MLP neurons of a small language model. Each row is named by its layer, matrix (up: input weights) and neuron, and shows model dimensions 224-415. Each number is 128 + 24 x the weight over its row's rms, rounded and kept within 0 to 255. Numbers have three digits each.
After each neuron's rows, "fires in" lists the words (lower case) most often at its 100 highest values on Wikipedia text that the model never trained on. A number after a token or word is its count.

L2.up2149:132172137125095161179108117144118114122161165145135143079103131145117144119125087128124152057128120139126147116136124135123107106147131153135080114153147136162120152121114136145131168088086092138103132101112121142132150132117112146137131138137112105110157113123112091149111126148143149106127147125140156186104102092099125125125097129139167149105095117084116137125113161146115152122158097113139142140118126174109140146135114151124085114187132132142196154121162107174149133092165152142139133158128077138170149118151088160137114126151126142118146134131143109130125148167114145145
fires in: "to" 69, "it" 7, "can" 7

L2.up1874:112129166107136127105097131132105095111104150099126121102076145138120153182163139119105152097093151112092124159122134129118149171111134138107145088158141161113137114104140138137163139156103133111111104125117115110098092168109119135167131150129142127120129119159151115146158118122128157125090135141129149121132159164128129159104183076099081087089119145135154147135140092126163119132154116132141149121152169133166109126121131140152142105112123128095176134130168122109137148105124131117112076120140068145079108118155131109093150122110184157148162122128079107112132133145084109126
fires in: "not" 23, "february" 16, "t" 10, "never" 4, "long" 4

L2.up905:177115124113167109189136124098127131107118145122116120130132154120084108137131130118135129135120100106127107081130129135144112154112154124177119106140131120106124130122170115067168091158088160115109161126121133163122142106115117109121123152144117127084103112110125110120159130115136145150143128137096150086177112153148101114109126085129131141111140111144106150152122138147112144156133131144133151129128109136117104097109118096121128115099147140115094133154119106102145133101055109135135173097145144165168143166162154140141147118135126151119180150086144111186131152146123119164
fires in: "place" 25, "preceded" 14, "succeeded" 6, "margaret" 5, "grenadier" 5, "cedric" 4

L2.up749:134141170136122139130121136183155128119101094113148123173144150160101131131100172116107161097112108061131123118144128162148109095114167127144101170117126155139104148113144096137116176091134082109150057131166150137158088134141129165115091136171118125109131090121133085119109131143130115145122144121124130106140073151171084188117144088126173127144161139133113092113155159140126104134140124154129130101098101123122113146149086096126104095144104149165117136107125140127122090145165149108178118112140126133160151148106096132102093123112101102151136131114133134070126114161123156115
fires in: "he" 30, "smith" 7, "they" 7, "s" 7, "wilson" 5

L2.up2712:157096135156160120106129138102118105133102110148154084144119145117163139163125121143180158101104129135105083135167138124079110079076178139148127109179122088113131122081140104108102156092138138148153136100133107132123125131164089145140184146122112132110146147133127133115139162093133149122142171161150097135154103180104125074143122127108111131116088168120142134115160126176095073156105099096107131100141124107129127127144122125099135080116101142157129118165114132109163107131163102122127171140139109119107121146144130112125125071126173143146182135117088134112136110135134076087
fires in: "to" 41, "with" 20, "kg" 4

L2.up1650:133132104118129119141129147102145089131158116132180130121124119094079131132138175128112150098138136051136125134083152151128137145117129116126104094165106128136097153124151085131119147099125135113151127145157101139153140153135170112138143101128111093148134127123133101141123107133104121137173149117129129142175113087118093166138146153152067148158113128132099163115137138119114123135092088118148105160111165145177150092116109154139077106104122140138137115100130090136102125126113084148127133106104148102114116156097154134102154131126119120096109146096147154131148160081108162099
fires in: "which" 20, "to" 18, "in" 12

L2.up1148:151113123110099173125149128161137126134112166122151120153143150128109125152097135123148162112106112180076097120164133135114120132167143092111099111188135119133112126171168106097140140112108127121135128123088142151160127112171120107116122095119094150176170164139131113149115153153121116127160162153115153118103110107147077180150121122125110134130116150148136124126108116091100106179135105136151145081157107113131134102126071125156122109117124085103165127131096176139145112057124101092141103149166107100175104079128128123109140129139140146117126150157142104104101141138156119116
fires in: "by" 33, "for" 10, "human" 7, "from" 4

L2.up813:106115121151129117168090138116123096115116090121167177109134140135144109103139148141109121164125139137167159128119099107178130155128140113141162119074084109151162171146156117124163170140104121118099184131156141153114142126163133125152152130104120154145165141111132072137105093133150085134115128149107102121181136118114073114131125163119115140124074109099092079150113133134176121186119113107110099111109121115129124107116105118114113146151133189113156145104158144143134089100114141139131106101137145123118102128123163145123159141120110080147103126148116109082146141140133095155
fires in: "of" 47, "known" 7

L2.up2401:127140096096172186172162137131171111115137154163128111153120129122114151164143169113117134143140107104137095081135153160157121091133131120143117124165056124131133148092134107131098125115132122104119147146166139142129134118095154155091163131154167133143138141129113133146083135125099102116129140132127087135132108105125096135181107133121114097111139123159134149109087155101123143129127112116137119129116132144124113136136097126108170117115130114115146104179131146157145118124146129151148135153105104105151118143124091090119118122140136124121087158093101138166097090169071169112
fires in: "into" 13, "from" 13, "left" 12, "in" 7, "leaving" 5

L2.up317:101134140158100094118159133121138174156157112136121117139146089127101172096101109142080142134137125134126140132114135126131125129144124095109121152135065148168125159138148118113056103136110143159121146115157104104170171111156089101119153112141163128176113106110120115153149124132123090107118118105103112168116137156107099143157133124108129096121113133110148154169146177119100091109131147130116135110134138139127112098104119154148145137156142135095099143141101141140147125112100194141101150114172139134125102125093154173104137135130150062106171141134133117116146093135144130157
fires in: "of" 37, "to" 26, "into" 12, "than" 10, "chemokine" 4

L2.up2382:155123111130154134114102096134123162113156124127092124133129146167180167100097139097133109148135113107098134115146103140092100127107146157181114078127125107094113147095154140123148124103147078134152142112170095163122139153148120086147165133143123151119135145095076118100135141112151135128125138131106156112129125152144119073107119109174120143098122149105120137159131126135111104129104137147140138126121132121104125143133117160146122151099152131168089135134145157114128110152138098158151116112117121123120128116117142133110114107174166118127113127124182142102109130181134124067
fires in: "the" 18, "same" 11, "this" 10, "that" 10, "it" 8, "also" 7

L2.up2640:110128138140182131084160135152097116146128125158160162172156152126123114184145156132145130156127090117135123132134108169127121117097140135108113135070120099134084158116157145120123091117129137120116145088148116123151106088168171099136152105126119113133132133118075124132162138149129108118127122082137078123132134144142097133153112118153111141113176146133141134099100122162065128176169149074095168126143145114167157127157124102112128136136138176126133146106135132095168091147119133156147122101116099086134144139133120113101157150107141143149177154130091063139125114120100163134
fires in: "of" 19, "international" 9, "gender" 8, "sexual" 8, "women" 7, "female" 4

L2.up1788:099104144141118166168139129125122110195151124100138137125110140127134109132130118169130134133115120093089160121100128152138119101118114093145132139119127106148077131095095112153099133085108137153147122133174127117177150162134159099110121108137156114147126132094128156112085126082122078142073136097136170067108124136098126105148153140143122128122169138101140126111169127078090164163126103099156121104120147129177110115141122117134128221092109083113132090155132127145166111165145151161132121121139090113136149093144105137082107115097122135178113149153098140135087171177093066114
fires in: "in" 34, "hold" 9, "made" 8, "of" 5, "during" 4

L2.up1360:133155099135103111080151106127082089137172092113092099130125125119148113141118156079114127169127132127060108124120144174149136125109151121114096155158152155145112146115114101145139087154118103108101094150146111126085127090073117101112159164205125126197189162130141099176140112174124123148135108130157136124141107107149118100133142134153124126110123113130107112155177112110161081128105140173115124067131158132144135118105129141110149104138105159175121128127101158162143160114114127131124077156130126111147128104091149104111161099135151085159153122175146153108117155141113103123
fires in: "in" 30, "more" 24, "out" 4

L2.up2024:133161171091140138119124118119118154126115133089125094135142133137118117092122136104095161130116105083117121126135119103126140132116138114139141117123090147111118108128136153109123142105087140075139117103145137153085147125114127122104096150138152119140151105100139161117095135120128133139130145141100118102110093186132170102169119133134113117138086127133145155119149112154088108090118147140138138107123135089123110106086119133150124118130176154151135109155134156160118110121117117108114082140135124151141104105125158131084139086142155117141151137118126142139198165129130136108
fires in: "that" 12, "another" 10, "also" 9, "addition" 8, "other" 7, "which" 7

L2.up1441:180108126116085126097127103146092154154084117137125126138132136121148098123134117157120158167114159125139123131140140121139153170121168098110098126144139106137139109172163126082144120137109145136145088096147145157100126143124106134161139107113174142123144132135102106113182154134124121174127156095135153134127167158105082117141115181201115094142135141101129134160131163099168126115123123103133135140133124122145088154108115104120074126115166148132112158127144123109119084113096083145131117161115121152157109125118146102156156131124097108133089084129093139131115143128124129137
fires in: "from" 22, "between" 14, "to" 6, "outscored" 4, "against" 4

L2.up602:088133141138132119140102087144117140136128152134125120156171142109135080113129131094069136126159147129082150138136130141107159130096117153131137089121101093164153086124158160124123109105100111132100143168149127113124109135129161150111157157143072153145132097144095145122111121126156093114146140156137171168148147182144129117120143131097104089108074105083104164116155087103127127159126157120160131107147137112118111159138131160148152148146144136161133147120110114093108154104072127140128114092141117113123148130130084115112176083142125095110117155144129169176173148127152086113
fires in: "that" 42, "as" 6, "same" 5, "algonquin" 4

L2.up2198:144118166119150114152122128126165154146174114113166120125153138131102099142146171165091167133091115145127100129153150102152153112071125142136167172141116127108139117129129096142078133124125160104139166125153129147119125090103126132110106150168147137082143097071100078182095151149122100138143109128148123101128122138142112131186145160148137127113111087111125167112112119148128117126101123096095153110097128136149142134141190123121112156095133085116144135081125134172087148119112098147127111176181167118166156137142110127124128151123153113104157106132137130134115155136140130049
fires in: "to" 21, "in" 21, "from" 4, "on" 4, "member" 4

L2.up2721:143137096127110150155110096127119112137152154124145129145126131127104148141113149126153128106170144149141093115145155123172106094100116161117084136153133114165110205099140132107088160110105123115121125178102120124089162097115100151129108112170101146126066124079142121112150136138153156134118125146139177111124069094122158139143122118112109130107120120140152169135171153134151102118129123124141109139130188166166084124147143131086102163110098116175116150123120122093132148102128112126143101110156128131074125107107122138127127118145177116150122152094094124125113112123052161146
fires in: "at" 45, "fiat" 5, "operation" 4

L2.up1862:152110139155107140127109073154125092088124156132131146169117126073114086122125129119126118171093091149136126113133151110121107111118105130143104151141142158186081173158141175107147142156097119085103119194084136120109120138148139168131133136137163139164065114138138119107132142121134147158146081151124152147107092133157145115133152103124111129163134105105121155118129118102140162100102136119100131104089145156130161137159098144143116111147138163130125092148106164081137128097141121138135128129134160122135099085131120120123120137083159090114161137158142119163131134176180125153
fires in: "international" 21, "in" 11, "long" 10, "great" 8, "pacific" 5

L2.up59:116133121121118146163108115131157147112135174094160090102127157135168074116138134137066121122139097132155108145105163111136145147121108093121157090114095110128143149073126118104111140139099150145133108130119159093105165126140177113130116151112147135093144160098120098146136159125083075168149138163141115119161090136119163094156120128137121116077141118194142151125095135133134141086138122123146128128123138114122128151161126153109162130108107153122152136098091149181131120141107131118123113139118126149098109120144143086127104138136159157164096149090135130125124096183118154121
fires in: "of" 43, "from" 21, "early" 10, "age" 4

L2.up1908:104142114134155132142125131129144119119134116130155155171148112112127108138141108161153156146117144105101093106116113152179110127135096129139097114122101126113080142099128165115107135101129088159113073126152144166127060138096106113140104152138130119131113115132111111157150119119134124139090154162152062076139109139112161172134148132115113101144145126121093124110124118120105079144111154149127136125149169158088104132135121181107110084151160136109136123114136170169136142083083147139109124139124078135136126122119105148120114146114120114144145141135112080153112147108152176118
fires in: "national" 36, "central" 8, "olympic" 6, "primary" 5, "legislative" 4

L2.up438:129125146187139084153123143162094161121098138112142146120124129107127087116121152155128157134125171103097105122093113119122111142120150129141156149089139104128099169100118119104146127113129134098108116205110121143135147105125130144114146131148118109128145155161133133124102172123101113084140116090145131131142116120129138101134125129133111072133152091123124138163141122107117141123119143080124096125129119140124092173135117169139176127119164114122134135137155137123127115111173113149141131156114137144171146113163129102108118125141151088133112089133156159146163118126135098089
fires in: "building" 33, "event" 11, "production" 8, "arena" 5

L2.up97:082086072172145119135113148118112124152118117137193111111140154105146086106118131109137149109102101126155122147121137134140149127126129136124127119145108132131125136081130096090129101114085124152108118088108101141133129119112104132135124099124130113110123170126158128144121171107096151117134105130120109093137099110132134143141123142146138125149134159157125133173104146126103101197111131078163133097153154111174076137140117105109144128145167131127125156126123143124145082116107102132110130123161128142142117090156125100119145088169139122139131139127116139140150115119082140124
fires in: "with" 38, "over" 13, "having" 10, "had" 5

L2.up2617:146103092129103117120131120121173073122119114108086132159120139128163132133122151162125074135144130192144096137078091107145121132094159138143134096135076157119190120085125146120113127108121166129131164153145125117105130130160126143102138122178113148111094101165149110154120138115134110085142173069158133182109120135094108138168145117159126108115117115154166145082166098110130149147130106085123115131111090144112120113115144160107190175081131121080115112125137130144184107111125073075116122101137098129119150140121115119119117101087088129150120109110109155122132124137115101129
fires in: "of" 22, "los" 20, "south" 11, "st" 5

L2.up2679:100158143123138116168076130082164128122087085058116091161106110109165115172117145068135122086153144113096113153108140124142119082146136124087108096140099146136129152183138151149118104120124156153093126086131097119131146118146098112153118129151127137126147102130146089140074095109134121114130077133136126098141098120135121090094170116163178123137143141151128133081187104119197125144128160127115109146099148175126121104121092142119129103060125102136105120106132163102140121127114178160112119093075102100113121155110077147128124146141104109158176136124122133120087114128112135129
fires in: "division" 17, "group" 11, "department" 10, "company" 8, "class" 6, "regiment" 4

L2.up1399:143112143135144092145145163187133119162142143128106158101096123142126141120136148109100162122114164114088085141126129130085131135154144139124134117121152117154116119126078156101164077155101157083154120126111131124113103131120124125121157127157136092125114094152112141107151113123161122186143120120167144133159150158138113144164153127126113157138078165171089167059126145168081150180101104130144118092123118149112173115140097125153167090123106143167135077148155152083145130163112117135131134119112135127120136145112151115118084083122164146112143090054164121130099123101161141113
fires in: "this" 46, "a" 14, "medal" 14, "but" 10

L2.up585:151168139180111102143136098112140059174150162148122140096144126106116141100151142132149101109149137113117096091182104127105126099107161127110101134134114132064120130161145127133126107138119110139131101100138145119141156124099157126162134131145148119162123059135104126103147146135151141137105127136169158124126093121113112107096101156104104157125139113104120131098098114099155149145207092119113140103103125140119121122147162170136134132091137143089133152090155131113169090113085094081166165114135103122111135147123148173129109146136150141114085153103133126126103111125144118171
fires in: "on" 15, "november" 12, "april" 9, "september" 8, "december" 6, "october" 5

L2.up2719:102118149104100097122108077160127124150101118143141138143084148119174096124110167123123109178131137123103102126112134143116120099102131152125129130080098103144063124152160144119123177164106114118138119120114157099155115125195130123126103094165123162132117120161105141169109126128146162145127130132110106097132151151156103065161086126109097121152141107141133099116128156120112128127140126110171107129117118171127140133101088139126118117137102139116115124094096150076139140149123123125141121107106136153108092093120127154137110125165115130153083088120111113130112153135145112132
fires in: "also" 24, "later" 14, "were" 7, "he" 7, "since" 5

L2.up2051:100129153100113130167101158103093173114099079133163148106163118153148137161114128153142111104155130149106091142140122114159107157140138142143181098152118157138110145070162127131150135102139111096116086117146137125114122081115133075071135176130156116146110117122122125165118112143138163101095141146112154131112134136142131138116122117151143129108135130146120089129100083140161157115180128101093148086110152113159153119122142130115154119154096110129142138131105166139129142117100113120134138112107135181135123116109165127149133116140151116138165116146163159135118073114155153140
fires in: "she" 15, "nizami" 12, "new" 12, "ann" 8, "mount" 5

L2.up2029:121147165120134108155164180133129130145135140157179126159154139101079120121147121122166070094144140132154120127129129145125091114099133122108116095137101121114123150136138114126108110143128127140107119106166120108132139098118142176127135097110152108102096135105156128125127127128139137105146152105153132146129157123140163129095095166129137139143094086140070143114149117146107150110106124138090154107127115200183138139137123155117109105113112102137142124111108131169120117159130092138158128147131127132157112114096165178129118167142112122118135139169171098120076103114116149086
fires in: "check" 24, "bank" 7, "small" 7, "karl" 6, "satellite" 5, "school" 5

L2.up904:087116112119137096123147110111163136154136152158148130129142136166146145139138160112099189149210133121144102145118167123136141124112122134128106111152100129115122150142181151155133135134139124113149092120101142154108123155122129109126134114179123158097104085117140120168122160157135118114093089112163150129138120105118135084167105137108119129083154130155112159166127088150170195115098136191113126174057139135114085139099147128087135123086128121100127129103137119142093132132118158098131158166148162149104125125148130136104132144117105089140068125110128100135150149103128149108
fires in: "of" 34, "season" 20, "2nd" 9, "years" 7, "episode" 5, "year" 4

L2.up2541:113166129113143094143103118117144065165141108159174190083139096137170130124095131108107128128128139166165078136108122126157155144136109108124115121148116119109097165096144132106151145159127173128137144173135118148119117108123136161128121150150118094140082131137133175127124161126122123115151106133071160128150126125078153128143146139145149114125144176156158102104101144135132125151128123117134127130151114122148115117134180093168107156119137109125133103136083105102147109121104141096100137121144092132106142123137134108125165111104128155132115113099125097091082132151072135127
fires in: "as" 39, "on" 14, "later" 5

L2.up528:142115129135139154173112136072173075163140126104150125151088158112130161135105145151087156176103118173122107155142124142143132112155128141139128124167089123149115129156170085131097173120164117122154134083140118117161124130146158132165159151127132162140118101158139108147130123121100128143088131125089099099117130133130071116140145066130140126143113166147129161101115138136124102186119137080159142118127130147124124150096100124127065113136109101148135103119092094138115126107132148131182106101099138067125114138141134113112140104138106123111122122114121076128094151130086144119
fires in: "by" 23, "since" 13, "for" 13, "to" 9, "between" 8, "before" 6

L2.up1726:119140116066126131120084091124096084119135123164153146108097123112108120134135123108112143149148167079191101134131088132064143133127125117138112136103153166073151128148166097148133114075108117149104150140135093091113149158079117133117143157128108133138165142138121075123138124148133094098107147145188155111120118096166137123154141102118104153156141106109129130102163104124120096110134050107144109147100154156104128125104124149115153149168119129197129165160146096116129136089097112131118143118103093178181122154144134089145137138096130099157114139120123104096164150176125157123
fires in: "to" 44, "that" 5, "mascarenhas" 4, "can" 4

L2.up498:193126159109154148204108121171124104110126166132151134128119115160136100102114178163089149086122145132132161120153150122112119105062162161137150097125106114131169189112144152121110140113079130104115127090164086167149124122126136104118085120124130132156111100119136108135137179139123146105118078123134119079110122126105150137081125104151098122167173096180150145111129184086124132125170141108166134110140140121113118161140128117095091108113140098150139127132110161082110149086143129186108133154120085139111097114111130088094125148158101069179120112139140130126123131156121137106
fires in: "at" 44, "before" 9, "so" 5, "under" 5, "see" 5, "during" 5

L2.up943:111085133118126147100144145122133136152150139150125149100168153129138144144152099098131128175137151117138144136133079147119166114123157095139110105116166140112138114072143125093141147055135126070119125119135127129116139131139160107136110154127124117074097109124141106137146150158151124105162159145121147110149176161160143117158102114129152114099105129134073121157173099116133088141123136139123127112140145131075151139135140138142155140115123136106121137111123135129159104102114077119167152148114124119118108127116186135151127131161161138107133135097168116136134141153196096107
fires in: "one" 31, "first" 14, "another" 7, "that" 6, "second" 5

L2.up1347:109162124084125147121097105112077145099136102127158140148172122118109197132123114091076139173134150088129097128088120143143116137166142128136139150141154148114089128137157125126133133079127111144177140150115132156131136105151133088118101127185106129107101145147174164111175120117170111126154147106105118112105132118181128146107093118145141112131117132183157142117124124141116106108109095140130125109105125133127149158120140123107159161109134143095121098088150121139145150125112111119107107151121106101097134107141165141151125170142125112160133099130126111099101118149104131153
fires in: "one" 16, "from" 9, "another" 8, "just" 8, "before" 8, "after" 5

L2.up1750:174117121148134114119133106113146103129149120146138158145137154099171118145165158143149121148146111183140144148088121137141145118130095144211089101150103120154104160137136145151115173135088161156098104152193109103133132141146135132109163095133172099139146132145071117163153133140133183096157132122116124094103186146154095151147135147150133073097126111121120156124108128119177116125107080110151146138109124124132103164172108139111124088114138079109131109118126167091125111166132139145124099122161078150132160167128136158100157099115109124131117143093082085073095112151117158104
fires in: "on" 44, "in" 22, "at" 9

L2.up847:150148145159117161122162171103101118169150121131123129134130141152144146152098121162154131125156154122112096111125107101162158147125121157124155135098120134126141140144117118155177150098123147110111156085141109173126130122118133176122141127130122125148153122158128089168170120145150175107151148125112156130130160130172155130107165125113118068131136108096116152128149104145115118102135152141120145110146142108142118164141166126119136136102096117126135121158148185109143175115094105155132154147101177136125088164141169140173098129142165149154135112142132103103142159161150121138
fires in: "bronze" 16, "half" 15, "third" 11, "silver" 7, "quarter" 6

L2.up2550:131081113140120172102125087161152116174143109109153138174142171102120091166135133187090144125129136126078107151114127134134143142119099156128126157160174129127092131096084117117082138132088115112144069113098139138131150089126126126167084107172160108146143169121105142118138162133109146149142100132090148137122103104134143123142099127144150107141133076119160122119145081101109111120096107101141104117136122130059131103162122122084142174147163100125153145098099133174136168131131153108168118144175117143159153118169107147115157139137105118082152115141140091135135160141166115157
fires in: "life" 24, "death" 14, "back" 12, "over" 6, "home" 4, "land" 4

L2.up741:115136148088165138192152139142133114142151071128130142117125115106151123119140174133134136143120132098153107142139111143122144135122112141125073089103143113121102144132103132149153085138126174122129118130181127113115121088136090105126147183158094133151143130128107133142131138140196149103148117116170149109111113153109106148161130135119113122137157165109161141107102124131150125143138149127133132108150152097105103149160130146118132137138136154132101093147160132137106098140126150135130108123111173119102092120123111135147129139150107097125116127138148151135165105116145113135
fires in: "it" 59, "description" 5

L2.up461:105109119130114109177131089156164088110123174106144113116141087152161128144151152141094144125159144143128152115126110118136119115056089126134127082158079071161099153140143106103150121155117102113107111165133127169104119131130138104133142130128134113120118131127141124149131164113098117074076114184146090089161142150111087110077129105120126133106154136099137132089130091139144146130106125103174130124087106153103102174150116117148145172126143119115132106128131137137117095106110126126143126125113134132168130110117119131114128149114123150133161097091157087147101125133122082109
fires in: "of" 40, "on" 11, "as" 5, "2nd" 5, "inglewood" 4

L2.up1316:116086154165118111105083143143115139137122149132157133114149129114115155094094105138120107116104179118131135167147173148102109125147102138117128110163133166134142123110119120153104110147101132104190145113104133101127139118132140140127184123135158136125159124095115171107121145123118113095085135149150144143085148130144120132130107112143112123147167122125081155143132120126119136134145102137195091144165169086159128157101159095117116133114147169127117139080113166095156174102130098115148134118156131128151149123095086104152118166148125131132127178156161180135086143113151098122
fires in: "new" 78, "part" 7

L2.up464:130131127207116171131119125122125130142111095109143045103122133161135108104128151132117122121149111131115085123091146169117131115112115174137114153146135106126094138151139078107143125136104106123096136147104150131154126109127127152115133124146133138175128128150084149167131109161113141135120172098134137121114142115137112089159126109124102103121130166153139130112119139106159117154146153138101117175121130151123150120122102146101156138097084122126105136099152098135121118140118110115144106130110122130111145151150092097146109097150160151138108116118112149138143139172164147153
fires in: "from" 56, "since" 21

L2.up1082:171119140115129126108143123115154142150117091100129167147156137148139168069138108102094108120106132104120148121155115146186133135150198121126113116191129146128097124113137168104170135080097124120107139108101180150121180150136161164109110164111120114123125084133112080134122116170118136130120106148133089103109139134111130107123096119101124129150159132133104087123158109108143159167167109132142112078071186096157166172122158140151096151138116123142131171131130085108108118078169094131142081109137137135172137163154135110107149168126140140084092109158159145133146134101146115126
fires in: "been" 18, "part" 17, "was" 15, "wife" 11, "family" 10, "were" 4

L2.up929:146133119184079128090086101159174082158127132129145151122172138090091135106134135151107110145135135138129084106170114159155124149150119158125134146139180144142132151099135123089085105100112116111099049126145125075172105165113129133108117108149163133114128132121154131121103140160123126104138140170079138088115074118158141133129138150143103122159111143110123105128150108155133128200145112084061158135149114101131151138136130118133141121149075108098130130116121102089135123129135137072183119138138109117121110184104120170097142145108107093210106116090121139127142159108145155124
fires in: "one" 60, "wide" 5

L2.up501:117145115068121146115125144132161110168130120102141140121150116138188112122154143125131129133147125105173162116096124148116149110123120134126165108111100143131175141131153090138178171123074088113082138123109140177112135138099143119094118164132135147140179127111160078141115128128146059173150116135119129087141117126099101163124104097091140092156123143142143131094143104130159115121157145088140130133077153104165168089106135128117121083130115155143138143121089152150130122084110151147160066138119122107125103111121114084160122109088112134143119134076123070114105158130102144117
fires in: "to" 34, "of" 34, "be" 9, "t" 5

L2.up2017:156130092106185102120129133099109115119186118118129089141112105118103132152128140151117140142129125142137072124133126104142107123159154147112151095154135139123112101144152176128164089174151124156121136156099155128137107127122100119167165128131165110141139122154134108101110137153122112093115087147163132097188115162164117110106183140082119137143131143150133129127103137141143131153125122111109112123128136112134144135075125113114083134122099186118119142117120106210113076082168171153129141159140139162133123150079105112114121147109155128123142125104141097142118116143091134149
fires in: "state" 24, "national" 8, "federal" 7, "city" 7, "district" 6, "division" 4

L2.up1440:153155080133161130178106110099174111167167105107113122183172161139160150175100137129094153140077113133127123127108131122124124129136145108144173147104086094137148127117149149096134145157076148137143167093147128122121137103125144129092126130144152146144088105117127129092106172112116116119116094136116127118115107123136124084123165099137162099120099120122151156102064123126110170131148116101141118129113120112132137130177092145132162120126104149159144126156137153142111085108109146128128122106152118105167117131134134124109123127144119157122140104114099165125158157146106108072
fires in: "of" 45, "these" 7